{
  "norm_place": "pre",
  "parallel_block": false,
  "optimizer": "adam_variant",
  "learning_rate": 0.00167,
  "beta1": 0.9,
  "decay_shape": "linear",
  "final_lr_fraction": 0.1,
  "batch_tokens": [16384, 32768, 65536],
  "max_seq_len": 512,
  "max_steps": 4793
}
MLP neurons of a small language model. Each row is named by its layer, matrix (gate and up: input weights) and neuron, and shows model dimensions 112-239. Each number is 200 + 20 x the weight over its row's rms, rounded and kept within 0 to 999. A neuron's up and down rows have the sign that makes its largest values positive.
After each neuron's rows, "fires in" lists the words (lower case) most often at its 100 highest values on Wikipedia text that the model never trained on.

L4.gate339,188,248,211,228,194,198,173,207,208,225,190,203,202,201,195,197,200,203,181,189,168,201,210,204,207,196,208,180,213,181,153,191,212,220,168,199,178,204,200,189,221,198,187,215,197,228,202,200,217,232,233,205,203,179,194,230,179,188,204,201,194,198,200,184,196,229,173,207,217,195,227,209,199,224,192,209,219,191,214,242,187,196,237,192,183,192,189,197,236,194,170,205,185,271,188,183,225,199,189,212,204,190,220,187,227,201,209,163,192,189,249,218,219,241,201,206,178,217,185,188,208,153,203,185,218,230,215,225
L4.up339,185,223,220,255,196,225,216,231,175,209,194,190,197,190,183,199,185,180,212,172,180,185,206,254,171,209,179,210,222,209,180,212,216,197,214,203,181,219,214,178,189,210,202,206,181,203,257,214,213,197,204,180,190,178,229,222,183,169,183,205,216,168,214,206,200,232,227,194,188,205,209,205,209,214,213,157,209,168,208,235,186,209,178,192,200,177,202,195,178,210,188,206,189,134,221,193,206,206,200,199,204,222,224,223,223,201,203,208,199,224,218,174,153,193,191,206,218,227,235,218,211,168,223,227,219,189,208,213
fires in: "been", "industry", "not", "industrial"

L6.gate20,211,169,187,195,216,204,177,190,208,224,182,238,187,211,226,203,210,205,202,192,187,214,179,186,174,212,181,257,150,242,207,195,214,213,182,191,197,218,219,187,212,205,163,217,193,205,207,217,171,205,154,193,181,229,186,169,206,193,197,160,211,181,209,201,191,172,248,187,174,193,223,228,160,202,203,216,211,199,220,210,188,207,220,200,189,215,139,209,207,188,217,208,208,199,200,195,220,210,199,204,200,209,192,158,200,170,216,191,183,218,186,189,171,169,193,184,204,211,192,199,189,203,193,226,197,160,224,230
L6.up20,215,202,190,183,214,205,219,203,195,206,199,187,234,168,214,151,216,215,179,220,188,165,209,178,197,227,180,191,233,165,235,168,162,205,228,201,206,196,197,191,214,228,226,187,228,247,210,223,194,195,245,184,193,186,209,200,222,202,192,201,220,179,203,196,196,203,198,173,200,214,182,200,190,183,213,211,228,207,204,203,208,218,156,227,204,183,232,236,180,199,195,178,183,195,214,197,212,183,199,176,189,182,203,222,210,219,218,206,217,167,236,171,209,245,221,200,187,208,176,223,201,195,181,199,212,197,221,190
fires in: "september", "institute", "institution", "committee", "constitution", "members"

L6.gate108,209,189,189,221,165,177,180,193,222,179,212,179,176,178,175,209,205,225,171,192,159,194,189,181,194,201,210,210,210,188,209,163,211,211,202,183,191,210,224,212,184,220,176,193,211,194,217,175,189,190,192,221,173,196,185,196,169,220,223,193,183,202,189,207,211,222,179,165,205,181,211,207,226,224,220,237,208,218,259,175,168,213,182,214,205,181,202,229,168,180,212,176,195,207,217,204,205,203,191,206,187,181,191,197,188,246,224,170,207,217,194,179,213,213,218,175,191,208,204,187,181,197,199,171,188,190,212,201
L6.up108,195,188,192,234,215,192,192,152,241,197,197,208,239,203,206,204,189,216,204,198,230,209,270,220,172,195,210,215,219,207,257,203,169,196,214,185,234,200,212,210,188,194,198,221,235,191,211,173,226,200,194,220,182,208,191,200,176,205,211,198,194,211,192,220,200,182,198,177,213,157,161,218,214,214,196,174,189,189,217,183,211,197,201,193,236,214,251,234,200,175,206,226,227,220,230,218,181,208,176,221,195,179,171,220,173,237,169,211,201,172,215,215,209,210,192,182,201,212,189,161,190,195,209,220,229,199,173,207
fires in: "early", "large", "love", "french", "freedom"

L4.gate57,189,204,185,229,202,197,203,198,193,163,227,223,186,176,213,175,208,195,194,235,169,196,176,232,212,180,203,198,177,159,175,208,180,200,199,208,211,202,161,210,223,192,221,187,195,166,181,213,191,258,186,188,208,201,202,243,200,206,223,179,215,230,186,208,171,211,189,211,208,205,191,174,204,238,175,179,203,201,189,239,178,225,192,215,209,187,196,189,183,222,195,202,210,175,202,204,188,223,200,184,194,226,182,205,203,244,194,217,163,187,196,224,191,159,201,215,164,216,205,168,225,178,209,180,209,214,200,201
L4.up57,234,188,156,211,216,213,203,207,177,204,264,180,199,213,179,201,211,204,223,187,181,221,184,215,197,193,197,215,253,167,224,182,193,206,173,175,219,197,201,224,217,163,208,167,186,214,220,215,195,198,211,179,217,190,197,168,203,174,184,207,172,181,211,226,203,191,185,213,201,193,182,187,206,183,176,208,207,202,224,190,204,168,193,209,194,158,202,217,188,219,193,207,226,159,215,206,234,201,160,194,199,239,203,205,204,176,190,204,206,173,194,196,201,187,212,189,199,165,184,195,227,223,191,176,224,234,215,155
fires in: "into", "society", "warwick", "association"

L13.gate86,191,207,199,168,199,200,207,182,172,194,196,185,251,179,198,205,170,213,174,181,218,201,227,234,202,209,228,208,173,186,165,175,192,180,179,195,200,210,172,203,216,197,241,187,154,227,203,182,208,167,267,196,206,203,177,207,187,220,226,230,165,187,191,232,209,199,207,192,207,208,230,176,184,211,206,195,207,208,204,214,185,192,204,165,210,179,183,223,230,166,179,208,194,193,215,232,181,210,186,189,195,195,187,197,198,215,206,202,206,208,198,183,228,179,168,179,189,220,198,179,184,210,201,179,211,211,192,228
L13.up86,204,209,233,215,181,216,175,201,210,224,216,191,176,185,215,183,189,197,221,210,179,171,198,181,199,225,199,219,192,210,217,206,226,220,151,190,204,194,216,219,201,177,241,165,202,213,201,192,230,183,181,235,223,200,176,152,198,200,219,215,236,172,186,204,186,192,204,201,193,215,219,212,211,201,197,230,210,181,209,220,243,191,211,202,184,182,228,199,213,182,195,210,217,224,236,200,210,155,163,227,222,215,177,188,176,191,217,215,186,202,179,222,192,224,162,241,233,208,217,168,156,193,212,210,192,210,223,209
fires in: "the", "leading"

L13.gate61,227,212,168,224,184,225,212,163,192,236,224,242,190,202,245,175,227,218,188,186,240,191,172,215,223,223,210,205,219,180,196,190,225,199,215,193,205,221,202,196,195,247,188,192,210,219,242,178,207,202,211,200,195,168,203,192,187,190,208,214,229,198,171,195,225,185,226,156,209,224,201,176,203,195,170,185,194,201,171,212,190,214,237,190,218,171,222,242,203,244,181,186,235,226,200,211,197,174,209,202,182,184,185,232,194,182,194,221,195,204,209,214,227,210,217,199,172,200,224,185,175,192,148,226,202,183,190,206
L13.up61,222,188,176,196,203,214,172,187,215,173,223,175,211,215,224,233,220,182,208,172,171,216,196,189,180,237,202,175,213,157,208,207,213,167,208,197,204,202,205,220,222,201,226,178,255,235,197,208,211,214,209,207,224,181,207,194,224,204,178,196,210,188,166,184,211,210,201,212,199,182,173,209,214,199,177,189,184,177,220,215,180,231,218,182,186,239,207,215,188,204,218,201,213,244,207,163,208,199,219,202,216,194,238,200,186,208,211,199,179,213,183,217,192,231,193,213,203,216,162,207,170,177,169,185,192,213,198,213
fires in: "and", "been", "to"

L4.gate226,242,174,194,162,203,225,201,183,155,203,203,213,245,199,192,203,213,203,230,206,172,170,213,222,206,175,228,239,219,200,183,208,198,198,231,178,208,173,214,198,191,180,189,227,214,203,154,234,178,206,217,195,178,208,158,210,200,171,207,165,206,179,148,209,203,181,195,159,183,198,224,216,189,201,215,191,194,170,242,221,172,182,206,195,183,164,206,218,226,172,181,204,220,200,176,190,209,167,207,227,183,195,140,202,186,223,195,194,176,195,208,228,204,190,181,182,170,196,171,181,191,204,183,183,213,185,225,200
L4.up226,215,205,214,196,207,194,176,187,204,207,166,210,214,183,227,189,209,209,214,205,168,197,220,212,205,180,207,198,189,204,210,207,166,196,167,194,213,193,163,172,233,200,205,219,174,177,188,180,191,209,183,175,192,210,203,204,200,191,200,181,205,179,209,211,192,178,186,201,215,179,201,186,185,204,213,208,210,193,226,206,173,176,202,185,219,150,187,221,210,210,215,215,219,186,203,223,202,205,212,207,195,201,177,214,165,204,176,192,200,230,215,190,213,198,167,192,129,209,195,196,162,166,199,191,195,245,224,191
fires in: "instead", "institute", "institution", "introduced", "institutions", "intended"

L4.gate364,182,165,185,236,193,207,213,188,183,204,181,178,219,176,207,234,227,195,206,203,173,172,200,221,175,193,213,197,204,191,192,191,157,234,185,202,210,220,234,196,212,186,228,231,162,158,200,220,177,241,205,206,193,186,170,200,207,219,199,208,192,209,179,200,197,255,188,239,168,219,242,174,211,202,185,227,211,192,176,195,187,202,217,202,194,185,191,191,218,171,182,203,196,230,182,199,214,196,182,218,183,181,214,194,183,201,203,204,165,205,214,234,231,192,249,182,203,179,214,201,176,177,238,179,174,216,181,214
L4.up364,200,177,184,198,164,208,183,190,229,178,209,209,239,182,212,216,197,197,192,206,184,213,210,191,192,213,195,181,239,208,187,203,171,189,213,194,231,212,228,168,204,180,187,191,199,200,175,186,219,227,156,208,200,172,228,171,215,210,162,190,210,191,212,186,230,155,217,191,176,196,200,238,208,213,204,188,170,219,224,206,216,166,198,236,165,234,237,178,213,218,201,210,214,204,187,177,197,187,239,158,203,193,196,181,181,199,198,168,182,183,189,176,190,190,178,200,234,157,165,191,198,241,192,166,204,185,224,174
fires in: "including", "while", "include", "too", "insurance"

L10.gate315,174,229,183,200,210,204,202,189,172,198,184,220,204,183,221,184,198,217,177,187,247,178,211,195,193,138,209,207,187,177,200,172,146,225,190,210,210,173,223,174,227,190,192,189,194,239,188,197,210,237,204,199,205,199,194,234,211,181,177,223,207,183,211,216,213,189,208,221,219,186,160,178,173,200,205,161,181,166,211,214,192,202,175,193,159,186,228,188,205,199,205,204,188,213,242,226,231,190,196,183,239,187,216,203,200,222,188,175,195,181,190,176,176,175,201,193,178,209,224,194,203,190,209,215,183,198,228,222
L10.up315,222,208,212,218,206,257,205,220,212,188,197,228,176,189,191,219,224,180,178,196,202,200,219,225,222,208,174,198,191,197,203,221,183,211,185,166,243,197,160,212,195,225,193,209,167,206,222,241,196,194,184,224,183,198,225,199,217,176,197,206,180,166,193,168,230,217,220,226,196,209,207,199,178,149,185,182,210,179,215,222,163,182,204,163,218,172,205,176,209,219,209,225,200,179,201,178,207,181,223,185,257,217,206,209,217,200,197,211,205,184,168,234,173,172,203,204,176,195,221,181,230,191,198,206,193,221,173,182
fires in: "played", "player", "playing", "performed", "troops", "campaign"

L9.gate465,208,222,231,221,165,190,226,192,238,221,189,195,176,182,202,225,206,226,190,214,268,174,196,191,209,170,183,221,179,180,206,162,210,240,204,167,174,230,178,179,203,228,209,220,186,196,175,214,234,182,175,201,217,199,187,188,188,205,195,208,218,208,178,199,203,166,229,187,225,175,224,204,190,226,162,191,192,202,211,178,191,198,192,188,222,223,161,205,188,172,229,185,177,205,207,192,195,185,154,183,192,204,191,198,224,199,240,188,201,213,213,235,233,204,209,157,146,190,222,191,202,189,203,160,230,205,201,227
L9.up465,218,233,161,223,231,168,204,203,236,244,205,194,199,204,210,193,197,192,215,162,206,203,211,159,222,201,219,245,175,217,219,210,218,198,228,214,183,208,181,201,181,219,182,212,212,201,179,244,210,181,190,217,232,209,216,179,173,189,216,224,194,182,186,213,228,177,236,190,221,196,175,222,206,128,194,157,199,187,187,185,178,145,208,198,191,159,214,214,182,199,221,175,167,185,210,215,194,195,208,207,230,182,199,203,180,198,198,199,253,227,195,231,224,173,232,193,189,211,233,203,201,225,200,193,179,186,216,226
fires in: "received", "release", "released", "regular", "register", "catholic"

L8.gate499,239,212,200,227,210,214,187,215,191,198,206,230,210,184,171,190,217,236,215,215,220,184,195,194,194,194,214,234,194,183,200,172,204,200,181,220,196,192,203,227,241,224,196,201,191,202,196,217,205,198,175,175,211,189,195,184,256,208,199,201,152,194,187,229,182,174,176,195,161,213,230,224,212,187,170,210,222,198,176,203,182,229,217,166,182,196,172,226,204,203,185,189,187,221,196,192,218,193,191,229,175,186,192,182,193,212,149,221,207,203,230,204,238,184,205,203,168,229,156,183,172,167,202,209,197,214,202,185
L8.up499,218,199,171,202,180,201,224,158,169,194,180,198,186,215,170,177,199,196,180,223,234,209,196,220,175,193,191,211,163,219,165,198,202,193,209,184,231,173,207,186,188,191,215,190,180,182,174,180,192,212,184,201,198,190,210,237,164,207,195,198,166,208,191,200,185,203,191,209,208,208,221,205,153,174,179,220,202,185,218,180,196,201,204,265,201,219,214,186,157,216,155,181,224,237,178,232,222,211,192,206,227,212,177,177,178,197,208,220,207,187,175,182,198,225,208,205,189,185,183,232,189,154,205,191,181,174,207,194
fires in: "africa", "america", "association", "august", "republic", "aviation"

L6.gate330,210,225,218,227,185,212,201,208,203,191,218,227,169,189,234,203,178,233,158,173,247,181,211,243,192,204,172,181,173,215,204,161,187,228,195,183,216,228,190,193,204,184,207,210,230,224,233,222,175,186,215,199,210,217,167,176,205,197,199,190,213,193,237,211,203,220,163,193,187,202,188,202,180,183,186,212,208,198,187,198,242,179,191,205,228,185,189,198,230,181,218,213,183,156,227,187,216,172,202,205,179,204,198,223,206,187,195,196,206,210,160,163,164,212,210,171,234,228,197,192,178,203,200,209,230,173,182,157
L6.up330,190,211,191,219,191,231,180,216,204,197,166,229,196,207,203,198,157,212,203,225,211,187,173,231,189,199,205,173,210,209,183,214,151,176,221,182,180,186,194,212,222,204,189,195,219,215,229,210,220,206,181,220,195,220,176,203,227,217,208,183,194,202,208,220,208,205,174,194,220,194,182,183,215,225,175,195,207,222,207,205,253,201,229,235,203,224,169,196,196,213,226,215,172,202,200,184,208,178,209,190,195,202,198,187,194,204,222,200,181,214,215,178,168,213,190,199,212,219,184,218,194,192,223,189,224,209,241,204
fires in: "later", "college", "collection", "secretary", "similar"

L8.gate452,199,194,181,201,184,204,216,213,193,189,193,175,207,191,195,212,189,220,210,184,211,172,203,191,229,169,224,214,192,196,197,172,214,205,202,174,205,170,184,199,186,227,204,180,172,186,202,234,166,196,190,193,205,194,207,142,236,192,218,218,201,203,187,226,173,221,160,194,206,179,201,174,190,187,190,202,194,183,185,232,217,182,223,185,189,209,197,214,185,197,216,181,161,220,183,178,216,186,178,203,171,146,222,195,169,211,186,170,190,219,208,161,203,204,210,182,220,199,194,200,227,223,174,216,180,210,226,191
L8.up452,167,198,213,188,191,173,203,189,236,198,159,192,224,220,207,208,197,197,212,215,244,177,199,210,207,186,252,207,200,223,176,207,192,197,192,216,172,208,213,228,167,170,177,203,197,179,156,227,211,181,206,195,208,222,191,261,179,191,206,146,189,205,221,188,204,191,214,172,220,199,205,176,218,189,185,191,213,189,192,195,164,225,175,208,202,208,174,206,231,180,195,222,221,175,181,230,180,198,201,204,200,234,204,195,224,209,200,162,171,201,218,194,203,212,218,135,238,190,193,182,193,201,183,246,226,194,168,198
fires in: "of", "america"

L12.gate487,214,187,204,247,212,185,233,172,219,210,181,195,214,230,200,214,201,225,181,184,212,212,217,161,221,181,220,200,197,194,206,182,201,209,234,213,184,214,192,201,236,219,198,185,205,200,193,193,211,202,233,171,236,176,179,165,209,216,202,217,185,193,207,199,180,210,235,190,187,189,150,193,210,184,223,219,178,184,184,171,205,220,200,211,193,186,148,214,174,166,178,180,229,205,218,184,200,176,159,199,203,200,205,181,239,212,223,205,189,206,215,174,211,187,207,174,201,211,197,207,206,173,202,214,202,175,182,162
L12.up487,230,171,207,192,216,172,191,212,205,168,172,160,189,201,206,209,215,196,174,205,240,188,237,231,248,215,222,209,195,182,199,195,192,201,186,144,232,230,201,199,201,184,225,192,207,185,168,192,190,179,197,202,223,209,236,195,175,202,213,198,163,165,179,211,215,212,183,203,183,189,215,185,210,201,187,177,193,198,223,195,183,194,189,198,218,203,196,215,172,241,201,195,166,229,177,208,211,240,212,228,179,188,177,184,215,189,218,180,208,195,168,231,173,181,181,141,192,211,203,230,186,161,178,164,224,175,213,205
fires in: "company", "competition", "computer", "completed", "complex"

L9.gate16,200,196,206,225,178,197,186,171,198,164,196,222,193,206,192,195,186,224,203,206,180,199,193,194,226,206,158,199,221,177,231,191,220,203,176,210,196,199,223,186,211,201,241,211,195,198,205,232,189,217,187,172,209,193,167,190,203,183,204,174,219,213,204,228,194,238,229,204,157,218,150,234,175,187,194,234,216,213,206,198,201,254,208,217,183,208,180,167,236,172,184,218,245,173,214,190,246,176,176,181,191,201,198,238,160,218,194,195,196,210,218,204,220,203,204,172,207,205,197,207,233,169,230,210,213,199,197,223
L9.up16,189,190,217,226,177,214,246,176,225,189,230,178,208,198,190,196,208,208,179,199,191,197,168,198,196,193,210,226,209,213,187,198,172,199,224,186,250,222,186,199,202,223,214,186,187,182,221,210,210,188,197,193,221,186,216,204,213,208,209,212,214,168,167,182,172,235,208,206,196,188,237,208,209,192,193,210,173,179,201,194,194,177,200,161,272,212,208,191,187,211,202,214,205,200,226,203,210,206,228,214,176,174,227,186,178,198,252,181,190,202,207,196,189,196,176,191,218,165,195,227,221,178,181,175,208,215,197,174
fires in: "against", "without", "like", "include", "including", "take"

L7.gate353,178,246,210,240,201,221,205,191,217,222,227,209,194,178,204,187,186,227,216,238,207,175,219,221,211,204,187,200,225,179,202,167,197,202,170,170,189,183,223,180,221,205,195,195,194,218,200,178,179,195,200,213,203,202,230,207,210,199,221,192,196,192,229,199,218,197,198,202,208,184,187,249,200,214,189,207,199,196,239,181,197,187,201,196,236,229,219,172,182,218,210,194,255,212,225,200,195,216,147,181,182,224,185,218,177,184,187,202,192,218,208,231,198,222,188,191,205,203,170,149,181,212,167,221,215,167,205,196
L7.up353,224,214,198,180,209,185,173,208,168,200,225,174,194,218,218,197,206,204,200,248,187,192,184,185,184,203,220,190,215,176,222,193,183,249,221,173,226,159,249,212,190,210,207,200,180,223,191,141,227,237,228,196,191,203,181,185,228,171,202,172,204,171,188,177,193,181,179,238,170,221,194,210,248,209,191,203,195,216,190,220,181,216,219,218,194,205,170,208,215,191,214,199,222,214,193,220,183,211,209,175,178,189,165,209,207,189,200,243,219,175,192,210,211,202,206,214,154,196,202,202,174,191,210,186,207,197,198,169
fires in: "born", "by", "between", "bring"

L8.gate426,180,195,186,191,234,220,180,196,217,161,195,226,202,225,193,214,233,223,206,218,216,213,219,175,208,225,222,201,188,190,186,176,211,194,211,207,199,226,206,186,181,213,187,179,218,215,234,179,168,194,216,202,184,170,163,213,200,190,217,179,174,204,192,204,196,172,185,184,197,179,206,204,169,173,199,189,246,224,208,213,216,187,177,223,184,158,201,228,204,169,201,177,188,207,248,207,212,218,207,178,195,212,204,206,193,216,187,217,229,190,230,187,201,217,221,195,174,216,192,144,171,184,234,216,188,203,197,210
L8.up426,216,181,183,186,196,167,177,221,171,199,212,194,210,190,210,198,209,205,204,234,217,195,159,208,200,168,162,173,183,202,170,196,168,207,191,185,182,193,218,249,219,217,246,204,204,204,206,167,206,195,162,193,212,196,197,203,178,207,204,193,201,190,228,216,242,222,161,227,206,198,202,170,198,218,228,174,237,192,234,192,220,180,202,188,199,221,190,217,250,188,234,193,167,175,198,234,185,175,182,206,181,178,185,172,212,172,243,230,196,237,198,203,189,257,204,208,181,229,205,184,180,218,200,191,214,186,180,228
fires in: "college", "school", "tournament", "department", "hotel", "secretary"

L13.gate484,143,207,203,229,175,217,220,180,221,221,204,220,188,218,168,196,229,218,206,193,195,224,193,165,202,219,172,201,218,189,217,169,177,168,228,189,191,233,187,218,166,232,209,215,176,180,224,180,173,217,195,197,204,203,211,214,187,210,244,205,237,197,212,213,174,176,220,217,211,200,204,162,221,202,210,195,198,190,209,188,191,255,174,180,209,195,197,212,185,189,193,200,231,266,183,207,195,182,161,205,171,178,205,162,204,233,191,192,214,212,236,196,222,208,157,201,188,182,184,170,196,186,183,175,236,199,205,198
L13.up484,215,205,194,247,186,193,187,221,196,195,184,194,219,197,162,185,205,211,183,167,209,225,203,201,196,182,182,206,178,200,195,192,182,204,166,205,181,219,185,209,225,209,218,214,185,203,247,198,186,214,234,192,199,202,168,194,190,171,167,203,173,229,164,197,185,233,217,186,208,205,248,196,229,222,199,183,197,227,199,226,150,249,172,174,215,231,166,161,181,214,185,192,174,182,200,188,212,222,197,199,185,179,212,222,224,227,223,200,224,228,204,201,222,198,184,224,217,229,205,177,160,202,203,213,202,247,206,199
fires in: "september", "april", "august", "june", "to", "episodes"

L12.gate286,182,207,194,235,208,191,158,171,192,210,194,176,196,190,218,218,224,222,187,215,185,194,219,182,192,184,209,230,187,201,231,188,230,214,228,204,203,198,190,202,234,210,189,185,208,174,190,201,217,177,211,205,187,196,183,220,191,203,199,192,242,200,177,234,209,176,219,209,205,209,220,205,180,198,199,169,213,210,200,226,169,178,228,197,159,187,178,227,212,223,184,193,253,197,205,195,206,187,197,217,164,192,152,173,218,237,195,187,194,196,217,183,200,192,174,219,202,228,217,208,169,166,225,225,182,188,190,207
L12.up286,151,216,192,201,232,209,191,206,246,203,205,225,194,234,189,197,180,196,212,203,229,196,213,248,210,208,181,186,195,200,198,186,188,213,196,206,184,194,243,187,212,211,199,203,170,201,193,227,218,207,217,222,237,179,210,219,188,181,206,222,211,253,200,213,192,188,208,212,239,217,215,208,208,213,234,191,171,188,176,189,156,191,211,183,207,217,192,189,183,177,171,177,198,183,214,209,179,199,189,216,210,224,200,221,197,164,195,192,224,181,191,180,212,218,192,173,234,176,181,210,165,213,213,209,225,240,209,205
fires in: "december", "september", "october", "january", "july", "april"

L10.gate172,197,208,200,252,202,195,178,187,245,183,193,217,185,217,236,175,176,227,128,192,209,183,196,240,230,190,177,196,170,191,225,169,202,207,162,217,181,222,190,179,187,201,193,217,175,178,194,211,190,177,220,176,188,192,168,198,177,198,215,199,153,184,211,184,212,203,214,204,186,169,221,228,195,202,173,179,213,213,196,178,197,181,174,224,199,177,194,197,208,192,161,187,186,182,240,175,199,154,180,215,182,215,164,185,220,190,208,208,207,184,196,198,194,194,197,171,202,202,204,194,189,205,221,191,219,206,206,181
L10.up172,199,204,210,224,190,173,186,193,212,177,210,216,231,217,216,202,166,174,162,168,166,224,221,215,231,231,184,209,189,207,196,206,186,209,177,205,217,233,222,176,188,240,217,234,202,205,210,196,221,184,198,168,207,200,181,178,179,194,210,188,166,186,203,175,205,206,188,184,183,172,227,198,185,214,219,195,222,217,219,225,244,192,178,205,203,202,186,226,213,156,170,219,176,179,197,163,168,154,188,241,203,208,174,221,177,178,203,216,202,177,243,185,212,211,212,199,191,194,207,204,165,219,216,166,198,206,191,182
fires in: "january", "march", "san", "revolution", "marie"

L9.gate150,222,233,196,196,173,223,161,186,208,211,193,249,212,223,200,224,175,209,197,184,179,188,216,180,197,204,206,184,185,193,205,187,171,221,189,153,204,189,196,193,200,215,172,193,194,190,184,194,202,219,164,201,227,203,184,208,190,198,203,177,218,225,213,179,236,218,206,185,181,177,187,202,186,228,180,222,179,194,190,194,179,216,196,199,204,203,214,198,232,197,209,238,175,216,176,191,204,206,170,204,167,177,208,186,193,176,165,175,200,184,199,214,170,182,218,165,214,224,201,175,205,215,209,209,226,259,171,213
L9.up150,239,179,193,161,221,187,207,185,172,177,197,208,201,176,164,187,204,209,167,185,221,227,184,212,166,198,205,199,249,222,215,190,190,204,163,219,208,194,206,193,191,197,204,179,204,194,224,192,186,208,209,207,199,190,234,206,193,184,170,167,196,202,193,177,210,185,200,212,142,193,192,190,205,185,184,210,190,214,204,221,162,220,193,173,208,193,203,217,226,220,180,190,194,200,222,205,205,245,220,200,206,194,178,206,174,194,218,211,209,160,176,199,187,218,192,176,176,204,219,195,215,192,224,210,206,214,178,218
fires in: "no", "best", "any", "still", "other", "either"

L13.gate92,219,183,228,143,216,195,211,243,173,204,206,225,180,235,192,188,206,232,198,188,232,201,242,202,183,250,178,175,209,167,195,174,202,207,203,172,225,197,161,146,224,217,192,219,223,190,210,194,223,194,217,187,196,176,217,189,254,162,265,208,174,200,197,219,207,207,178,192,204,231,214,190,180,189,198,176,183,178,217,213,203,227,213,165,200,193,178,195,204,188,202,192,216,214,193,221,219,205,188,202,178,206,193,201,198,184,192,188,212,211,224,195,227,193,163,212,204,224,205,180,169,211,202,232,205,189,224,185
L13.up92,226,219,214,185,229,174,201,199,212,217,182,189,171,192,203,220,202,191,131,217,214,206,216,222,221,168,170,208,223,206,188,201,178,195,203,227,165,206,176,225,183,227,209,213,210,156,202,197,201,227,171,187,197,208,225,189,211,220,206,173,211,218,205,219,177,194,219,200,198,186,224,176,207,223,181,217,187,147,204,192,205,193,182,215,223,211,193,215,199,165,193,220,230,150,187,206,202,166,221,178,220,213,189,212,200,180,179,155,228,207,216,175,209,226,191,181,236,222,202,192,221,210,196,192,211,199,197,211
fires in: "would", "won", "went", "worked", "wrote"

L4.gate440,186,216,200,216,186,219,199,217,179,192,152,201,218,191,216,220,200,213,211,203,152,176,223,177,189,221,208,176,159,193,175,200,198,226,187,216,187,186,203,183,222,221,195,203,215,239,210,195,198,170,194,218,236,205,186,205,215,213,230,225,227,222,233,217,236,229,197,206,208,212,200,192,197,252,199,218,184,192,207,181,220,202,189,207,190,255,213,190,213,210,198,174,194,154,211,171,245,191,190,195,192,184,218,193,217,189,212,191,194,188,223,175,199,184,213,189,218,193,214,198,220,165,220,190,204,166,194,216
L4.up440,203,185,215,194,225,205,148,184,181,200,211,199,194,186,207,193,227,187,177,207,193,210,205,203,170,199,198,167,208,187,206,197,200,205,193,190,203,198,211,204,219,184,195,227,180,202,222,182,213,188,194,177,194,206,218,212,204,207,192,201,236,213,182,180,159,168,213,196,225,221,168,234,184,188,187,154,168,182,171,173,229,189,233,207,166,203,218,171,172,240,188,201,178,124,198,196,205,163,209,218,172,209,206,162,177,213,171,211,190,179,192,176,179,235,196,179,210,186,197,204,183,182,234,211,224,211,176,192
fires in: "like", "more", "about", "never", "deputy", "pike"

L9.gate417,221,181,195,205,188,160,186,213,171,213,189,202,184,191,203,215,233,233,186,223,173,197,190,209,154,216,207,201,222,202,199,198,199,224,212,175,222,186,227,210,226,173,190,198,168,202,229,211,216,215,207,232,185,206,202,248,183,196,200,212,198,250,165,192,192,184,192,160,217,216,206,210,195,192,188,175,191,193,202,187,180,185,152,183,172,206,199,207,192,199,189,178,190,192,171,248,176,189,206,232,197,175,217,177,204,177,195,214,205,223,207,193,218,188,227,203,166,239,181,186,200,229,207,203,191,223,189,178
L9.up417,192,183,176,233,199,217,191,171,186,186,202,195,186,159,234,207,223,203,207,181,229,205,221,201,214,211,217,212,212,186,197,204,234,196,200,214,204,186,189,211,196,172,223,175,172,210,197,181,213,174,163,209,141,175,189,183,201,192,226,187,190,206,189,154,230,203,201,171,206,196,183,178,193,207,220,188,207,168,192,201,218,202,219,195,206,222,177,206,158,177,217,196,212,199,158,211,193,199,165,226,220,192,205,189,199,163,220,177,190,176,202,217,154,179,168,218,186,216,174,206,200,187,160,209,177,182,190,198
fires in: "which", "it", "and"

L11.gate459,181,214,188,196,211,234,202,195,199,212,211,207,168,201,195,205,237,210,211,186,196,179,195,191,220,201,189,218,198,187,201,180,183,206,153,211,180,168,198,225,210,206,197,188,189,206,208,244,228,209,222,176,187,194,218,211,180,241,197,218,193,215,202,225,188,180,196,212,197,185,210,179,171,217,172,215,211,205,163,203,223,163,188,197,209,193,183,166,204,178,184,210,213,206,223,236,227,208,186,229,216,240,204,200,168,198,246,182,206,200,202,249,226,188,176,200,193,200,188,243,187,178,227,209,188,220,200,214
L11.up459,181,196,176,202,216,187,161,201,211,218,183,223,220,206,198,199,205,201,178,196,178,175,198,202,191,209,182,220,220,203,200,190,207,202,208,218,217,188,162,223,218,190,231,194,202,227,232,235,213,200,228,179,189,194,190,193,200,165,209,213,203,215,189,192,166,163,180,201,192,194,194,203,205,232,208,201,172,205,214,173,217,204,214,188,184,200,212,196,232,225,210,200,198,222,233,201,231,194,211,219,241,205,167,183,241,217,214,213,201,200,195,196,221,182,206,186,195,201,255,214,221,219,180,171,226,177,225,213
fires in: "to", "entered", "joined", "returned"